Weights of a small transformer language model: rotary positions, no biases in attention or MLP.
MLP neurons of a small language model. Each row is named by its layer, matrix (gate and up: input weights) and neuron, and shows model dimensions 16-111. Each number is 128 + 32 x the weight over its row's rms, rounded and kept within 0 to 255. Numbers have three digits each. A neuron's up and down rows have the sign that makes its largest values positive.
After each neuron's rows, "fires after" lists the tokens most often just before its 100 highest values on Wikipedia text that the model never trained on.

L2.gate85:149146168139067160139136131081141151131102128132146140159140226170086104140170069152162117109199170141107214190129156119097098141155141115096153152145098137149117112148180111164126175136106103101091110135171111085124102075100078067101147118167164160206176121099151166110144108088155068137
L2.up85:128175195134090127080126097100199126102118099112097171073154167216156101101162097143091175113148155177112150141148150147123088076120127133105060144141107128188126040111168093165140130182101101113137153156106160136137127057122068088174160110113160129121123125064142137120131093106142163102
fires after: "\n"

L2.gate341:122113155128196156148179117097119045070155112119127118140129121162110121094161115141133116171086199145157164100131086072144101092074151156146127147192164205157073124112127169051159094156135058132100115123124159051147163144163058155146075124191109089136129119111135184138116104149139140125
L2.up341:138175119129129125156123138164155117113117106206107154116118155097102135135074132148164120172115097142141143103124057091091149152119157138122111078131138080141132086123135131097142142131108161128171145166095159128131129159206144134109077114074129113162094129077144157155069153135101109131
fires after: " f", "am", "i", " F", "f"

L5.gate340:077115127171162170090100123160131195136156125174137130142132148114134133097120154128118093110216106105151138170148164137186188116177101145087146138071163182166124154120099101103127168109167174086043102154126085122132100114166134124090129116103075157136142133137118104115144167118064147135
L5.up340:109120082142106124119098148121128166219110147103114130094175114144063103088124160124138100113150102138133102207165126164129105072155115103170052137134142173097188179167184109111137119087145130160068145105094142190090146079122177129133130114162088134107089052120161127143098057114125099116
fires after: "e", " be", "ff", "iv", "u"

L2.gate61:132060077135142160169140123121203104107137120161126167095143154184124176131145142126083143125078127161137132191123055124086127125188058085116068169117131131139129152160082152114105125105103125168157112182190112132126120145157122118140147081091165126154066132106101113145149134124075041166
L2.up61:139141125131069149111118095205175122135144135082156079089081167175108146117093150135082109133088088139117106192183126103111209130147111135146053146126089165093197132163148143208141100127137074102098099114172124160104106100069137096149094095106176105112071106084114154136170129119112084186
fires after: ",", "-", ")", " the", " (", " as"

L2.gate262:136120082135154164193165155149095126171130119121218170181068153135144153087115115140129118143148118200143105109117156149122138163146125055101185143116148135106132093133126143141151147118178109103125180139125105158101134155129118064119098147099126152144147099172114124135078113186168126142
L2.up262:144099132052110162135171163135067136119087116155156158184121104101121138149170101025099157138130120094168176100134121155109136126105130073146057179092117122127138137164140141150157150115123075111120141185120080152068158091122101139195091151075104125119178098127146110084103171116155146096
fires after: " e", " E", "1", "ol", "as"

L2.gate362:080103170144138125114118127098158100151117081143108166134075103100092121155152155147098100110089121115143168112096127159072138147103130133177130091147129175168155131158153114089157135136101126157118144107122172145136113132119083135122144146090129092168125135140116161186123111097091097202
L2.up362:138173180162120093083083138166109144137137102148137163109119136086109134079099082141115123162083154076115171138138074151134093168045124138129073121176151086117110113139083116165120158113070208127101092140130186136081119117123160105120139131114138151211116124169158145186115100153134138167
fires after: "e", " T", " al", " F", " f", "f"

L2.gate226:081137149085075206112141137122102125068162133132142085158166069120131097141130139170136140106157189125115115126151114084156111179159109121112140130103171113080067103101194169119173163166182123071146145141138173147147120139164162135128143092121142139122099112141106137094161137096101171143
L2.up226:118156158077137099138135118148112042111137148126146138086121082177126066066133071088104113120109128136103092142125150128077136058188143170135180075111185097082138169132099094118108131203131116105133071086100115085167090118205165101124121139121173124143116099101096169138146138055129113167
fires after: " J", "o", " P", "u", " Y", "ep"

L5.gate311:064129138180111105094114114132053144087134113112130153106104151122122151116089118153145145158126152175107110155124101129138084135124140096132107087051131140116106089164164173147159184100156123134107162191124149138154071144156089115100112118106073141117180119092095091100153116148112133170
L5.up311:138143106132095072126093137119136135157114132133086132077100099157149094101118137104122135184174177194159087172103102051144103093168088099165168130101219137147121113136160164092114141158103119088132197133130114175195111107115128115118144192173109118149178160100100137169102085134095097161
fires after: "u", "a", "o", "ri", "b", "in"

L5.gate336:201155155130114120141145128139149126093092141124115121124106079137147166123147143110157197145113112145154146149127069141110075131140197139102150171127121140085077151149152157099105139129109146117118171060116182118148109135173070090131109171200138146073160173153071102121104130125118182152
L5.up336:114130069089093161117189089069144180182107137106112116139153111193134130142191155117131170082102114140116085107116123137160134192055154130097130122094143168090115092121145120066148147137104104126162101056116110118140099121200172108130094161155124171052103156138116109086105160204091093138
fires after: "em", "ed", " m", " st", "it", "t"

L4.gate263:130115078099115142131066132105115127123110129101142100100130119100140140112143143150109154191097156091175133085106099159125096204083134124139145133138056122051138125113213088126160103128093087129090155113128151092054179182097076156064160147114083131126122130163135112058149137057135106118
L4.up263:131114151155119171148115180087094106114142115159125081113090114187113152031150095120144116079171084087231150168122161107102167101106153156102136163160125145166131127094122097156149117165163110182128133129114153089106166184074081185112104191166097107102142157102154102076135147143121174142
fires after: " C", " c", " ", "h", "E", " H"

L4.gate107:132106131120141134095206127167115124137050141170142168136112228153117093144160141055188186121120183127169035157170153156103124168108178129119178111156128132139147107139123124167144083177104155140121127133097104140093206127090192155085134140103130106156158083044114091037066129142166169105
L4.up107:094094150121148129197082112105103119132081083149149084084098086124113088102169191120107080162156078073125055123136154139159146141148188133131161087136067106056116159110162135109118124142132125135154141143175145163168145135132120122126124127098127155087132154117110134120085090141155104145
fires after: " C", "um", " c", "c", " K", "s"

L5.gate82:103079140144100153106145140175158170058096128155176114150152144057106146199088130148086151106157166097097192097081127159121137142156084104193105143104184163134162118166126133142083127124119127189123069100088062166150092133116100136151169095070136138070137175193074126118092137183107171086
L5.up82:123104181100077126133127142171156084126102159167117136122162136075157138125130089151115152157181175148144123081124105082126123152170095071155156162122178111188124124166135125108125094156067155154179136121099052159135124103112095171166090172132150152120170099140110126137086121075146162107
fires after: " h", " H", "ct", "e", "g"

L2.gate49:105105151109086118096157112144163122146124140177108085153095113102101175124147101133177108146108099165178063109093101142118109127148177102168121182138061118121136111161102191118131183171127083114097133138114138144141127078081121118146144114080039148115113123133109109127154076114139154104
L2.up49:141153165146124118118120178155185124074142193142069125111109146124165179124055120109179119138071140112125100108096136133147112143113119125199113117115146140124157150113142134129125104124123092124063100162160127119122165127076136141127121149105107164108115187137103104116124080087130157127
fires after: " S", "S", " D", "ep", " T"

L4.gate373:176083138122066217102113105124129098117137071115169112178078109147183150149150097139130127137148114092136159167133145136125055113120171102208145086093123156127159107159155157127117172132079128173144168083140164135112113111121088091112147155192150104174104073118106181143099109174136156135
L4.up373:159121206140128131141140135137129113137165102175093118151169120168071153147153125151158102118081068140139143154183174109082122092149205117133097166138166136133104117136157123135120169117057158161129191060092123139096129138104134152156145107136140137146065136158181143142102138134113148156
fires after: "m", " a", " A", "em", " h", "e"

L2.gate108:156156168189101159109155075151127141150143115105184203205173150161101122122083138085100156145185168076128199142124074140115137105122085116117154127127121095118095075104128129146203171089136092088136162107109089186175158118178104095094122131130085153113069134147047120109153122124117125153
L2.up108:114116149122090156071128082122172115103104098137200102136171157075079115158107104105201154197106128118159135067182140091103094118134150093153096132154125112116132036147154146184070155096125105113084193065095114150113087196104109123105109176149090115094189081108160122156153130098174131140
fires after: " F", "%", "ation", " f", " a", " p"

L4.gate350:113158152140154116113143162137170144134098083106151108128127161121119238058130120139063079146147134139171152124126124164137141052180133103136120156075100092096132132109103164099122092134084104151116120130131105130137155147172121101153105107152050214168141165124117157077098117126170140140
L4.up350:142111133152145165108093123155124169125188153094134090168127168172123121077131170137141156090090097079139134130099101147101133144098125165110110107165122119176183143146146115061137089162134125115117097153156073122118109143145118159112110173100104132111154163103108092098094047116138108138
fires after: " s", " t", " S", " T", "s"

L4.gate130:107116120071084119143096084152139099107107137167137100180103130110168114242100065111121222143098112159154137139136123104086132153119150089144187123098117153165104096178092079077124172093154080198116173172149159129126134159130144125168091079164119122088139118091098093139104159131128203140
L4.up130:083151113183121180211130121143111117184141158108145184097060134129145141132148077158179150165137140124121023138116125134114147141150166134145089134102113136134155143108112124096141143080088010115173087145110150191105143123081146146140114147170130118144109160126147077151178141095166131118
fires after: " S", "ass", "ar", "m", "p", "er"

L2.gate241:171165126155142131108135144094094118137148157184108127138126206101123097153107121067199197123119176055123159178080138181111186149170109051144132174173135136121099138174103135140126083116067143152161118185157096132163168115124169092144108109129127110157104116197111123150129110203087080083
L2.up241:097128214105156140144164155148158104121157049076121131085099093078100078136128131069142103135127138119196125112108182184164119135063109162134086197133067088134151108121168175119108117163146107105123144195086119167116088103082130153144150133104131153122107096101137161103126180112143050159
fires after: "r", " B", "ec", "i", "c", " K"

L5.gate92:110134139130141100144108132134148147141081167075074123091114104139148128183162178133195144112172107120176148153122040092055093183159166073168097082145081111163091139140140091114155149159099099132137151134076130144136118172173101114112143131109125114117114134107181123148046168147085092162
L5.up92:088145128119105139117147131121119125190091209097123112127123143088087136146098150172125141085141166105144135104104096129088127176093197099194174103093127115163142070228137106185099176117136174143097142131127162131170104128067167093174154106091119113134149134105159081169156112147129124155
fires after: " m", "e", "w", " M", "p", "f"

L5.gate118:143112098109131159138123108097108114172147068100109102135072181124086131106176130126170143124184101090091138135125115166142136106097076089109105104059097116196151168101096117114074168131097149143135142110115126084150116200089130109106135165171119094099076128150204127128151187107104135146
L5.up118:180110158104081117139139107110130129130170121118116239106108101124138105103161160162117189105119120119092057162154095140092098132091078153085129169079082181165147106142111124147096203177150097076113078147165068144082120107116050090116185185151101154114100177115135102158165109143139167115
fires after: "ur", "et", "ac", "ul", "p", "ic"

L4.gate382:116163107148092127153123100124122134150144143109142121123098178129115105168082154127103116159133075137125065069175182120162080134069155155162164145143156101062118051076080118091125199106121128102115153131171137158118138106135120097147139167121152128069066134152137093147188181144213115089
L4.up382:112091152163108144124143138084134152112142131119073091142167077177168255086147110100152150145167138142119138158096114138185132139135093094111105160101129127152149093167151173149052138153150143138137098093130108163082111113133188061111111081114113131131162157180135132067125103185109157054
fires after: " b", " B", "b"

L5.gate100:105168122127091102112104167144077151158101114114121041158121116113138082108118160088070134136066108106085114080131096212157136082053140127044143145161064134096091153092151040092102108115117134126139101128129119130164126105135126166085095086139114140131166087110115122160149147120078147097
L5.up100:165095104140094097124069210114102124138132086133149044100181135170129125131130082188107161177118129117118080146175114094178138117113134134134200157174134116188133186157118153055126117178156168099135165137137138119076150140124150132063077157121118098145137170116118092123106143093104139096
fires after: " R", " T", "t", " t", "b", "is"

L5.gate344:195142065075152150172227049122122119167176091150179196140108146103163139170136185138147140121186166106133160130099062100084094105094093132179158111145137114088187157069202113188146108121117131118087134173132141124097092154128139112089121124179100160143150097138155110093145103142110150078
L5.up344:098110151073145162055076115148212143144125084163161103137103132117170117133144109136153097104104143144187164186098143117092153121160121201116092127114133102080105139139161171108077143106073128128147099113091117132137135127126144155094129120161142126130089092108175098136119107121164190102
fires after: " f", " w", " L", "ur", " F"

L2.gate272:122096106114097115161153126180136192180127141114131143132125178111064076139140090138149158089108088171134113112132131125145154119133123131120153137112136126099118141073133088132128110172098181140116110133105142089143134170130186212147114131129115091168120096116116140122143091133113085124
L2.up272:143130109226118141173092108101077104129162145133103173173112162135079121148107144086177183154120105120109114089153122114073165109138089175090191085107102108075211144060099142147143125212152142149126135107129111109132147139129152201105119104126183091134130133111140142108128142154120106133
fires after: " B", " P", " W", " S", " K", " st"

L4.gate268:059109142199117099070157137130145146180171053133172117098118142145132115097124123137094081127102108149160088158151136157179104178138107131094150153188148114129131143151114124137117196130064118151130157122182187125114153132101087064150255093120092128152090121143139197084134136093119143123
L4.up268:129143197137094068148148109101058113126113134107149160132120149101111126080191148103152095132141096117134123139124129047138092134126147158141115159158134215087187105125106089154129071134107100075116108171084075108121173129108005118159174144092112149175115149104119187080129123155138099133
fires after: "res", "o", "ro", " ", " U"

L4.gate286:119157127099084152076098076146175110150082103199202171184151112084149095148166151145091144114134152133137163120103090148132128153173089103109088119139096194126136145064150161118126140131099111177122104118097198111141161167159104134116084161144094098071132106140098125139115093182077132159
L4.up286:139157136081088123125107095168149116166081106117142140149106133106137137172124132096152107115065121152140172113085077077112072114114126099107136161122208150161150126128141143146080178131149119105150167124117187119140104163141123135129098148146076149148118104124129124142181127090185153087
fires after: "i", " f", "%", "art", "en", "ut"

L2.gate86:059165115104167113091144138093159086149114159102153109169163176061181126157134128102061153121154100145112128076181168152183134147174181093131138087141123085141136143160102167109171092106069136114120117137205070147145146097073106162173173110088179130138101178141124105145130153132167147097
L2.up86:126147108118091157158132115103140137158137164126140132145140127119103047119079066124173153086139140193133061119082136108180148107120095154174208138137118128167115088103114166150163103122074114113141110088121112151117093093062130157111107122128165098127102085068071090133054114135143164119
fires after: " h", " I", "g", " K"

L5.gate203:135140079126088108068087183104079136124099074115135139132119141110090124132130108143089114150157120140128148130056133108138124172105156094159100141153088121088124082178044155079136226154058121075174138105130107158189050124114099121137123137136117086140110145143129115097094132133171138106
L5.up203:122095130173114167171206126106122139112105099115113017082104184148133107124150154195180109108187154160159124126198069116106164121121145153179176069119156136103183120096098139164077107131161149145148114143107093051135090135130038127135153133132139142157125151165045130148154140193139093111
fires after: "ag", "as", "ist", "is", "am", "ac"

L2.gate65:132105110128154155132210118123122141108133136159147166045109144134150127099123172124128112125117153147122060129122125087146085134123041078093093106148112134133117166125108070082086147192103112135135083117161154178167175149202075150146116162097182109147107093108151130054108090115157132142
L2.up65:141089076101140102121165136187150157125129102158120163147146111125171078160176108114142139150132155149069124115141171136148106100106084099132143097091123151095109058124127097128113241107067153126103156090100117160136115136194203143114181167091156124139112098132104114123164149112134125093
fires after: "at", "ay", " b", "f", "ed", "ar"

L2.gate23:172111091141165139202081130086096119141115136135104132118092178161147122155156112146175066169127175145104141126124128147127160106205179106063084059134085114112128186100160117098158104180109099104100103133132119092166109157162161159152128130168116156107113149156164126194147039149089115168
L2.up23:083137126151136149179133043074133124093098112174092181129129174153119125175169133122105168143165139132144116167087135106127141186187128153125109108173095119132145090057110137125113075141083106041074141182156131098178121144107115135161173145131158176089063136100114083144142114137118113152
fires after: "\n", ","

L5.gate13:131112169125121188192116125080109184121152138151145155058120135155107127176129127148147129125158046027126141155146135100090096175114108128090155129111129157175145083164127128120110124110126107102170098114190170108133084170108111122079165150135193160120144173142198118089111112130094129116
L5.up13:098109078115110091137114132146136130128159070114178085158124130136176128117212044177112127129156141109104141197182111116166124167137147158121133133135109155136102116103157100121142155064134137123151105126101174158119093110175117172083138120184124130141100138128097128135168104156155128160
fires after: "et", "igh", "th", "ic", "or"

L2.gate227:114187131132178126135143103083152148208100142132137117154070089143055135064116063092091157113106104079149075145133127140148085130182175164123132133070107088146103128122137136170056079075163169125157064096172166159137155118142137080147108084147135188127091102113118156109080099136191143117
L2.up227:146150094109191203181118109129139101160146095088126108185090172125073114127108179096178106176135119130168113104158141131115158137115143120147194114133134149164118151125123170141142124141176125103147115105162121130130149066083164139086089109134092176140189131153088120135076102134182088141
fires after: "c", " c", " C", "oc", "a"

L2.gate97:163089203120113132124181080136080121134116081146101144195113086109138109136217136198143140129128085139096120091101139126109092142126161106120102199133070110059160097157168084153125148160176143110084092136104111099088135158093151162121083136140061125131118157138146103133104182148197151133
L2.up97:143176161132119185135156137150137102131125132086132121170125091140097182081063137108153130146134118136192134065172169134150174128087173107094123128177137156081099123163124166173149125110135149080085074208125100106081156183162125112107066148160096154115200106137127145115165151117137147123
fires after: " e", " v", " c", " V", " E", " H"

L5.gate273:126147143097195105102150095138097070078110095093143108168120101124085114135147123116173186127160148071121155199145126116100111132159173183148075121119149106157107109196156119136121181101144141108174131149195135135155148150182092115097154155211130140132126136131104191069047104139126132100
L5.up273:114085088143147158085157122114125125118145159159093090159109199099169169188131099143137089085127130102134130126167091125085130165106174134104147177106150108149103102167127092099098110124157154153161197135140151084083109104092186146159122109127142139128095090081118110131076127124155100164
fires after: "ol", "ic", "h", "m", "em", "ent"

L2.gate312:081115094126121152103056131152152116124070145146161135167072188074098128131098033063138166146105150087072026146205179094125109153103157117139086148061099090106147159127114120083096114135097098168179101156129134118111170163084154117150143053103111102152144041124159080141105138149170135114
L2.up312:128135110136178125150158153076109165127114092154145141128114058086148113150104161106166102146123201137127074119101165179103135153151076038107101124147093134075104136159129163101163088152124118119109086118114143128124121143156139104138135105149109121138167163112189128107109145134143106186
fires after: " c", " C", " (", "ter", " K", " R"

L4.gate256:101150117148162097170161130077155181183170095162079086100099133106142127135163147105154117116120166168124124093077090154138103147162140125102169156137147170067079117158097165102113094157076116132108163173135133129027174066104092152077143132122132112104090087185141133178165095118143135147
L4.up256:125135069094127133114127144108165168140128108115139110125104127091131113155142073105115164101099098182150112060103131120140150095157160162083134117131165102099059125149095174145132112124076096114084148092143097057082167084174091140079122106101154064134099111167154090150143119138177112100
fires after: " con", "on", " re", "ec", "un"

L2.gate68:142156150146193124086159112082081099118117068109149202167085124150159129139155151090137100131100183163189117119117161146052129067089118202181139155174084099106116131106146136151108095124111108117077215155155116151130155193131016142215128140163103115117116112128113121152093112104151075159
L2.up68:058128068159177092130112120078156112090110136130171163154167084121078156153068140156141116144164136110131174128119146109190101148101087066088091082145167124212133152102116163180094099104189199170077150151080142159116153110046101127153077086112119158124102107152137110195088130131095149121
fires after: " f", " F", "e", "f", " Ch"

L8.gate282:114113096112159186120136115104112229149141106125083144084163136137117164131107187096133137071106186162113137081136044139075109140097109155088111124210098139141143112152132081125134122164160168156171094140099133159078184114133140148150146161078093114135109153139098116190113108160144143129
L8.up282:118157151141115124139110170114170122126102116104148111083142108112097116103106064097127116127107159160110106097093127078117089127141142135151083146142107085107160161070119164052106182151171156078092136193168144110132101113178166084084131130095166085172119203147134158147094099194097061108
fires after: " ", " con", "on", " |", "1", "p"

L2.gate185:130067165098129123182187149167147148169133118111099105133113128147131194091119091113136108098166120091144078198129140077126097175117099147135171088108184119178146095144105178130184128141153113125138156086117109101077103096122066135202130137091171127156113106138132125122131166096148123060
L2.up185:134158152123066143134130116059230124110121162077138133119106186102106145133157110183126165157161118178103118153149115144141141147152150172148141120180132168109147158107135101129097117102080130157172061137128141143094141116120144146126103106126087088125124095124091113104077111182098103111
fires after: "g", "at", "ag", "av", " n", "ur"

L2.gate157:124052154163122125086149093146178089147141133049119150139125158117115144114135163160090139091146143109132081114151150100098149124149108136082175103144182073124091098161108178100142159183173119140123123100162081078129106124165109082174115204105123090104117132170132113144165143095068113135
L2.up157:077137129080148104143156124100146100126171138100183083190181162104146123218111103149153092197139188151156085150119155097121166166156143088160135141171161098133143072139126142123124128093128124083180170128125098126125203166134108120117091085176071110137164096074107110149097150126136105099
fires after: " f", "et", "at", "i", " n", "ac"

L5.gate335:129153128154081065111115103114134096153079080157128143136114185150096125111110177133133113137147145147141150104151088150136148149095099071153161204106150144120153079131146140168113102118108135168134145149176125140118141136087133188162080096121127151098173099085153175086160186151157148179
L5.up335:162143143167176119151106068151153111143132176115225144130099104082164137117171122102167141177168099161078093195150123138145057163163133132129062125073102112139136112124143084097080156120177097183120138150158089100187146110155108161150140147195092129116127167143109171157093176152103104096
fires after: "ers", "le", "d", "ad", "ass", "p"

L8.gate232:169058159172111128163057114125111098179147113131046150074118174138095181142115090103131056143076144172162110188193089129086180099094191170134153165131130147144146167070128102101135105129131066106131143153075085178097073158115114134081118101108146114162124135148183101127132086136051124113
L8.up232:063095123116095088140111136132143112136156099131051085168136131080115138112107125107051186065116117107113148124085117098105169122164085087111126155116199158179120114110084104106107143125100138078079127123158182074116183140091143114057162068116140167109128114152168108141145165150089089132
fires after: " re", "e", "re", "or", " In", " G"

L4.gate21:112090169138184140121116111140179120182198162076180117138216149139174154123116099124170136150142122086108091121140150180144137149152150097175189146109162118127113116098118129075120109149138157124124168119077159106155131122200098108104095067136128080182083105178069118099070132156130112147
L4.up21:113140179136157095136128168164131142132132120119170183128099102113118159085116231156147065113144127142102102122178073133153189137097104097114208115097140098116159112104140115117140111064174138156089113137103094113121120135093118160088093145136157131127122106098178202138097152122123170122
fires after: " P", " W", " E", " N", " p"

L2.gate332:077097103183078142154079096083142129184125104136117184145110067103109082107113137168098125149155151101091090140084225166143132146115130091116145171124144088086118112123170147095124126135114132126144156115165095151080129108138135125146130138123132123090134100146094080068094116116107115148
L2.up332:147164058146102133150165112127105110104143092084115144138112189139110100083097139180137073077163105096148128149109098098131164098095100136092134097131089106023168166078088075186215101156092164139164106152101094136077131131143122130040170120083138156090105052085139170078129112106121090151
fires after: " H", " K", "H"

L2.gate160:106152130161167103071070138096107108067146158120105138130072181113096138120161146165190123128077179117117095117182104084114051123124139067117125113088098145151133129170158117115111141185148140145103138131213082092119122097130125157084113112104148118102148072111172173115116078089130119152
L2.up160:162111174125142082110071197095200109130152137088150145124111163128095155120185139140146139136127146154114109142116144129153139147136165058119110096091054125160128097119120109146106126133120115148069156091082117116135130105136082130118118137166073079090188092150160160110062055118118117098
fires after: ".", "e", "4", "9", "8"

L2.gate18:089099149120115109151153127098084187117129178120175123095146086079092123121096097119187149195155139172130127142138145087094057106174087126102164108114188155123160139072141126084102126131110105096126091101087137134103111119136148098132155117093106111136063129099190098072081112069171104104
L2.up18:138099143112143126107103106159122155130149154138121124124169180156093105080094120124122139142140109215138113115116130137089105157189178163090168097112112112092099144121088151110151158106093103161173131134136086123155115071138141092175183128045137139120161130116111109082114206080153151068
fires after: "at", "ear", "end", "t", "ay", "ist"

L2.gate24:186097192168107135127126109202141125123176155129093093074111165104066182137134126143211139080093162121109095129100105180173167126157146123126159092124103135161113092093137078036140142149100142178073139155090149104150106123176149127162112110125103181135102111146101127097146161129096097158
L2.up24:111111134142095150090161144160111128070109147149139107065173155129086175132133174108122162088079145163101141172123224156177142143154103119125103115120122165094154129130111075065127088137145081187112145148113139137116165146105123110122154087127135143165068166096133134170146132103116123136
fires after: " N", " T", " t", " M", "ot", " S"

L2.gate78:096096094151134106122133161167142131112136099167108150138132124153121164116149128084120103132183168141133147104181132154175076098109128098125109132133127142157097080153072139118150101102133053146161078152145080128141180078117037112105144178121139079194149083151129177120153150099058109107
L2.up78:128115153118145129120150193116107141164124105106142163083128114212133136117184087124107076139160160168054134181130164088092071061130145118137084120105123102179145135116095092144152141139066105098124100160136167138152108106147059078190126155089158124158152134138132132075128172086133080151
fires after: "u", " ", "i", "-", "o", "é"

L4.gate377:074113106167173168071115083166085154122181154169122149103115148137191095120093108167108104111131071082165197074084153118101101171166125187119158099078160115104134136138121150140117143187180141126103102143088135075147138071134154145094134126151116126134119135176173104153118080109127140107
L4.up377:122145193157122110151115137133106112140134178124125099091126105151098121171135187123163145121116090104155085133130161073117109154076144116173159147116125175171143093113160098178106113112142123105068136144152124136150138175049135114153125027140105095150102059122171130086128216085079118183
fires after: "e", "o", " be", "ue", " al", "re"

L5.gate166:099116130095092137130164161133122121117103204109155132120135131164109090147158113138101163176126121101108111069122083156190162104108128115109088083169159124129113163201093085086125158107159059131169116144124141114137104121125154137118126098129133159098104169134186171141047137129154139150
L5.up166:184106138157121126111132140111133086180119114143187136115124076186133050113132102132075149171106178183117201115139159162087169146202180182126114137127106185120128138111120116127080066147118110092134086105085121126120107091098116106144137123148150086090129167074165149142148139070129134096
fires after: "ed", " with", "her", " W"

L4.gate217:073112174128187188132165056064148107071143092058138114063129168112086140153161150096160067113097126118164108171120153107131104171152072099125134106097142148088155138199107162140128087127079099112119149150110124112145088126164147108048095169174084109151149150142132085144117160094171135158
L4.up217:103148159096052132151112125099137073139070129145139139087199112102162132112110070128082151164117158164130113170146112123124152165175111066091149114161183122071106176173099123127145109097164120137151145197136108144161173177122107129159104153123131116082129114111118106120161128104096164114
fires after: "o", "c", "u", "ct", "z"

L4.gate238:097134150104047094122143098121144138172135167111120112113135130143122165080092125061105136137076100138103104193163107168155118118147172139120100113148207138158145074168092143174161114146153096132154162119190058143130120143135122142077135170147167154106096137125175174110094081124183091172
L4.up238:170132135117099149157144034166122098157110174118146108106141149138136090165136065086167117140136128138129130072122092178076139178151144102112125141133125091132114145178128170219085083116150137114167180152126103124143132148155148140154126100114136095103159180113141101142126106121181163166
fires after: "t", "u", " W", " S", " with"

L2.gate71:165113132156104135111088094146119043151144136139055101173139163118146150136123189159129175124161102102169161139134133144103145095124142095128157206041129183105146112166079117129166128172181136082121156117153090098101103126140161193054152138103094153132043132103131050159085110072120167160
L2.up71:134146093095091139120170177188163129115156085125159124110127167097141078150127170163077063151165124083177113120124078138117152072118123117151138101086152103108088154171059116180125111112162089115139152135151175126077111167115125182116115137100103143121116091086107150128147105066163108186
fires after: " H", "ri", " C", "et", " J", "c"

L4.gate76:128133157115156121120097113106108089080151119079147132201145128148080174149125129168116165188174117105127130095153123143118121103139198147130125198160143130142091089114113141081119127114096132103063164149187121141092176135148108156122138165092160132167143153118208080098164145091137096147
L4.up76:141128114109112126091177116073108150111099152165131138107168118187066136108149065143184163205119174074139106115164129122142158140165106153154143139105106080123164107113133087136103128168106081126157101184155057123109139151121154131099134125122115120054126180167157135154078148150159130230
fires after: "u", " C", "and", " t", " B", "c"

L5.gate71:147083171165124131141123136161128107103100105114139109120098156144152147134114124122098175183176124096086111120131109176114079084098146093064106123193116123044065106110099199105134118157125195122065137163136140141156145157192176144114164177089088126155117123164143101074125092195099107116
L5.up71:089169144088123127173096158061128140186107044100135083128116126101158143182070113118143170131128088098139075145134150116140167177131102115177112112188107146116126126182105079143137106154117126098169092090135139165077086081159163170181074109147137164135074183111088131177098097088089116115
fires after: " n", " re", "at", "as", "t", "ist"

L5.gate290:149128090116144202159146166181118091134100109118152138095087140098160126101148121115113195178164159093160170141123137144145173137117117134122100127106110155109116085162110185088157112118135195155127117067137167067096153196173079086164087199202126154072103167117158170158133137188065122109
L5.up290:080199134165128125109154134118107128156114107085103125159170137136164124141130138130118125125169123165077151165179134119104062078137134114051072185104120158187116118138113091108116059140063179097128126137134183073114107175190166081110109180129127160120126121092161157169139093162156121102
fires after: " st", "am", "st", " P", "it"

L2.gate152:171104098135129124123109125132144100100105107067071177142158137114127153102107200190134123164086139165184168123116088076117084070132117127134189133146063138073161109107093172181111147138111138127125120142112158070175152139157120108080106127151127144098130125116162141085096118075138124134
L2.up152:127164066096148150102074210123175106094174155123099170080135165121128129144147083193100165126054132118047144099109110150098130119089121133116133080126126089139154179103107110162179093078143157127084151182060099145145171055164139103120071125140119088055127091103089151096154083125134096134
fires after: "1", "3", "6", "4", "8", "7"